From a checkpoint of a small transformer trained on Wikipedia: 461M tokens.
MLP neurons of a small language model. Each row is named by its layer, matrix (gate and up: input weights) and neuron, and shows model dimensions 128-255. Each number is 128 + 24 x the weight over its row's rms, rounded and kept within 0 to 255. Numbers have three digits each. A neuron's up and down rows have the sign that makes its largest values positive.
After each neuron's rows, "fires after" lists the tokens most often just before its 100 highest values on Wikipedia text that the model never trained on; "fires in" lists the words (lower case) most often at its 100 highest values on Wikipedia text that the model never trained on.

L9.gate41:102111140173116160114084112132122146137153123140104134115123121156152134116127135110088121147110125115151099118143078101122124150171148112163148115135159160127094080107118133129093157140112083149153109096166114108088149142115101121108066154128140143105122147132130097149111167135149167112151167128162078118093098117106121142104146150137103098118113135095115121139123124116098106144143
L9.up41:116088140082125136124105137150099114076107149127117130134113097103182092102130136104184120103115141121167159144113079122164159160080110122152125142078117117101144129104169115127122127150126180143143112125114148130132153152120093127129158131125125143170155100100117122132114145138102093157103138106128137174114130142127124089107162132044135120076142154128130135145135147132170147137157
fires after: " at", "At", " At"
fires in: "the", "a"

L3.gate81:147133116144134149140135114162127115159130131130157121085148154139150123148087110075108119119122153106150124089116148093144125120141150084094122162125140140054107096109155152166136160117125183129114139129108098158145166171069118118103117132130099120135111105175088127098144153105112125140153148111188141111124173128132139131122125159142130135140143151130130128128129130127143099138111
L3.up81:125122106127134134099142094166119137142075104164142122132115130113126131147132124155085151116101125112151142084127122097125134197101092131172137182139101171186128094143138126110125143133162143150095083107138121161104133133090097123129107125135148134129127114111110113124120115142113129184129128104128135122122139134118154118126132187143179117174118119102134177139151121154083118110140
fires after: ",", " in"
fires in: "which", "it", "what", "where"

L3.gate534:134111130147102132095154088109161106053149124150122152107154168119124155123126112141130134118137085120162124129108112109135146115159099109148173182115173098149158176139112119140079086127110179126151126141144091130129159140106158128179111118096153139157140116154121154165120145127122091156165160129128155126108117146110140139125111142114138147104087090133087168157164118167142119161114
L3.up534:126083104138110104121121094152157125092138112153103181113105180133126187137114144140161103084108095085156128135093126121136125154144129112143126172128142104135125144114104156104120100113104138133101102127145104121142145122102137129170113131087136118138079133165133136131122146133114112146188162092085140140122152133112125134144097161136144119086100158178138201192169083111117130131114
fires after: ".", " |", " ("
fires in: "8", "4", "9", "0", "5", "state"

L5.gate596:128144089116139119155096131138103127097086156120093098169132132071190104107140117164160122096128146141088147156109132122097149107065114138097119131165126125137111078134136094152165130115113139119145091144136122145140115147120148118121105115107166112169121148126145119135105147115099131129098134156115145141150149088123122104109113112170169123072127110120107130122117119130097168151109
L5.up596:141132122133148124135133065155138137120108128071128137137143161135122121131138132086121106070143155136137133139129143133138167156128156150101112136127173094130146098154128131122108108122126134172110145146169101111148101172096131145125112149150133140113203139114120089183099138125213104179128127128117115110141088101123135098098110163164189123124169113087081162134185128154148152136115
fires after: ",", " of", " that"
fires in: "the", "a", "an"

L9.gate456:171141106123102138114119145111102070140123121132140072118123136116136107166146128107089105146099140106131125156107139146105132123093105097139128159154112118077117082102147163129185103154103164153127127112128166170118175119123167142137141115153181148165121122110115150116127119176102118092100142112128101095151072139143135161146090147177073118149088139113125099136086130115108130118147
L9.up456:130155115140158101168167149140144127128163098137123116132142104163162141144145123141127134118127087105120162179119147168143138098096126111129146132125060122115091115161141135142090150163135133121098142151136115171149108117135154127144169129151094142142116129115100124153135073136116120110108138147134127136075136124116102153111055122130102132133161116102092133165116130139113157083114
fires after: ",", " |", " in", "ua", " of"
fires in: "new", "united", "south", "honda", "north", "west"

L4.gate437:096136114061160147130108126116157075125148098155113068116123131145143083160138146116088115114104134124134152140135146121128121129122131112133126138106092106133122087105114126116163137085125103170136112144128157090161126085115137066130164118135188128096102143155140111097133038123128133108141133116141131165151163109136118144132153107127113100111186155127163084134107148102136103171098
L4.up437:114091103140155153127168137169146174059095081121133128116138122105106139099130118175094090100155112138142133120074102112069152190137148129151113135135159132083135158102118103099083155121107074125122117148117116140096158140124153090115102108166093122156116116107127154118125114125152113127144136128157112131126119137129142144136135141126132169169094122130127139159122120153135124120188
fires after: "'"
fires in: "s"

L4.gate333:146134119150114095121140154117082132116108130145115116104084108090134117168128127096170170151146137162094123131135115131121128150142098085137152114110144150164138072116120112132141133081112130108139105111107155143120129093104136134123103131097180139115158127160135093119100151110132139124137141130103092120141132110135122128146101134130077097116131100128138118139122135152165121137150
L4.up333:139144100051146094108140155134130192102155089099146140141090138125151124091110132140123175159087099064121131104090129123118107157116108100139122119143129136142139141142124123149088167096119170118114108139098139125115123097083130086136156127130160130112186142128114098115137103164139145099185111147120139160127121115156101119143134136123118141149114116114092067152136148115125138127090
fires after: ","
fires in: "and"

L4.gate552:122091144115159148110114161155177133114139116113126106179129147143128146089098110103120126123122128128178107115104137120095136155193137110115144126129121117112114090158119120118122119135112143105126132150119137101122132087095129121076168153173171134129064112135089129143114131147168137085152169112111110109117161120136088130088106118085114107125143123159153081106138135136176144143129
L4.up552:087115119059120117119123153137116178132130144146126111126146092122108123129128137091115129176090107142087124134120153133099121118129118083118114154159120142089130149085107126145150110142122136111099127188110093163131128134164165152101113127158129117084127129132129110098128141144120105110134125143154119142103184123154134116126132083115112123114088097177129131120153133099176116108125
fires after: "'", "’"
fires in: "s"

L4.gate131:113141117119120124115139119146109120160154114092156057123121105136091094130151133095125143093087137143173090130125119133155124173148141112119089130140142115162136094119097117129125151153104156113112167107143167109131153132104148155112160129150114148090156125170158106153102139117135099147121134103128142129158086144120101155152131091112170097114126159140164124126124174153146116135123
L4.up131:140111129117132152133122104138156138119120130119080146128108103174133159159141121098118099118114127127147148148146162124134164111127122117160151131131146184161096097132150174092098154118129161140088101115097145034116130101126100122118135167169136121123101166103106153117137113147130131141106092135150123147163109138120101098116136141103132165148167141140142121137113175136128120141135
fires after: " in", " as", " at", " for", " from", " of"
fires in: "a", "the", "an"

L3.gate57:160143125141157136130148091127120143103092145065123129071151140121127132082140136155104120147179134096133118112115133095127135135160144122111156138124132135097131127126172089142109135121145159122122136142118112107144148141138143149146153163154164156114125098101133124117157103161107098133122139156135116166122125097139142120135130130087141087126111134127146174076160120132136134114157
L3.up57:140125132124121131116153153137175121139135132097119101121142118072115077136152102109157124136170159114132129127103125116138093104105138123093123128128108137077095149104130161135129145121166124134195118138148125140119153123159184165165136132100152146132156123150141122148119114141129091088157117123127143142084159097104149127124129093151164140134109097143108139121101117111100130129140
fires after: ",", " was", " which"
fires in: "where", "held", "which", "in"

L5.gate502:154125129089120110118124170125177130107148118156163136132134148116135173155107116093141150116137157181164134131138135074135071103099103153124154114142152152089104114124118134110170118133107125205121087171103138138116106132152133132125143118129163166098135102120114185137098095155141141167157084135135104112103121115168133105170128097101157117177111145094096141132118080129140103106125
L5.up502:142148190152121143107099114181124118155121138095109119135160087106129129137153106122148108130109101113122120120162143147133115105087135151115131135150078130173137134165092100119107131129142135162125092139125118118145158163130153104116158121159148139131102118106137150136104150099106099125084123125152139093165107145105106120142142150160143136112107124115127126148073143129119100109126
fires after: ",", " and", " of"
fires in: "which", "that", "it"

L7.gate167:150164175120137143146101116154111116159114144140151101170167159142147123130151101126129108178147138083118144145136084135166158084165111186142085109126152106161148109129118141113140160124085130135124145139133136124129170096110140118134130089148150138133129118116132109098133113149093128074117110095123138149086087203132121101148123139148135120131099121127115144101157100173164101124120
L7.up167:139102121158124156176120110119090125133125119151146141084132126099125134145177103158132130123127127147139123166150190125155166111098099121140154145136147126133087133126112129104113082165095132143153103164134125121168125146138143097115082173136061115100138168077153166098146138100086115128153148129135149132152109099133108155137095127136105149144108137137197124159115119131095125148135
fires after: " of", " in", " during", " During"
fires in: "the"

L9.gate177:105140128108080159086133111158102114124140150148106118136109122152159113092094149123125098093163099114088109135107093122131121146109075118122153141160146137100115103100111136116129109144137127173149136155110113160098153102157139134102113145133134166125075121143115139131113150136155105107159115142185128136158097127136116132149103136128156141090106106136123134116119113093080141103091
L9.up177:147118166129094163131155144132115127147121114133109155122162111116097128136134127102102122123124099101132121131117111118139144178140155107113162106106158125105111138126157101085123107114090112157140153153118116154135121091135070167119176138137187137160137100102113126172139149140092105145091126117094131133141126083087104118101145144138145136098100098132129111149146118077116144119098
fires after: " served", " at", " He", " he", " and", " was"
fires in: "was", "the", "as", "became", "elected"

L5.gate607:150157129127121186118146089161134111157127158107158116144119140120084118112141107121134150153158115111131106128086152117147149117146126126105140181130142119163089114106119140119115116102099142123144165118123135145137107114107117143148146095129124142124156159084093064111103118121074123154119137155133117101116107134151151129127097152116161157098144138141135127168156083133160059138144
L5.up607:138151115096116112154153094127121133106127108123170102172133084117108145101110128102128148104094147157163167169141119136146116146146120126158136135129124129175110046109148139145140115134139125145116154163150087144183163138135111106137130094132119147143112174116127113120073117095078140096101114124163089100121139142137127107136095164142142113126111126145136116093146112105130105165119
fires after: ",", " and", " who", "s", ".", " but"
fires in: "are", "one", "which", "who", "said", "two"

L5.gate161:130167133141154122132135146133082151135125144143105162122111147083148115144124107126172120093118104156132105140075146132052110104091119147093178122094091117179116119134140141147079103159119115165121087118090149109107151097173108099133106115110151130135142116173132104133120123114097124134131147128181103123121163142106149115117120151140099127114087149112155158131159138123135133152144
L5.up161:078116180145169124144158164118122131140102104130143132118152108093107168148100171076132145115134141116076130102082145128118133131060128107133107097110156093131110127122102106139119098132171160117116146130158132116119143105122157136128149166091148110072126147135133090107114117124158120147109141109122115111152114134114130131091121133165166136115161102088153092105156126111143110135112
fires after: ",", ";", "em", " pos", " said", " wrote"
fires in: "and", "that", "condemned"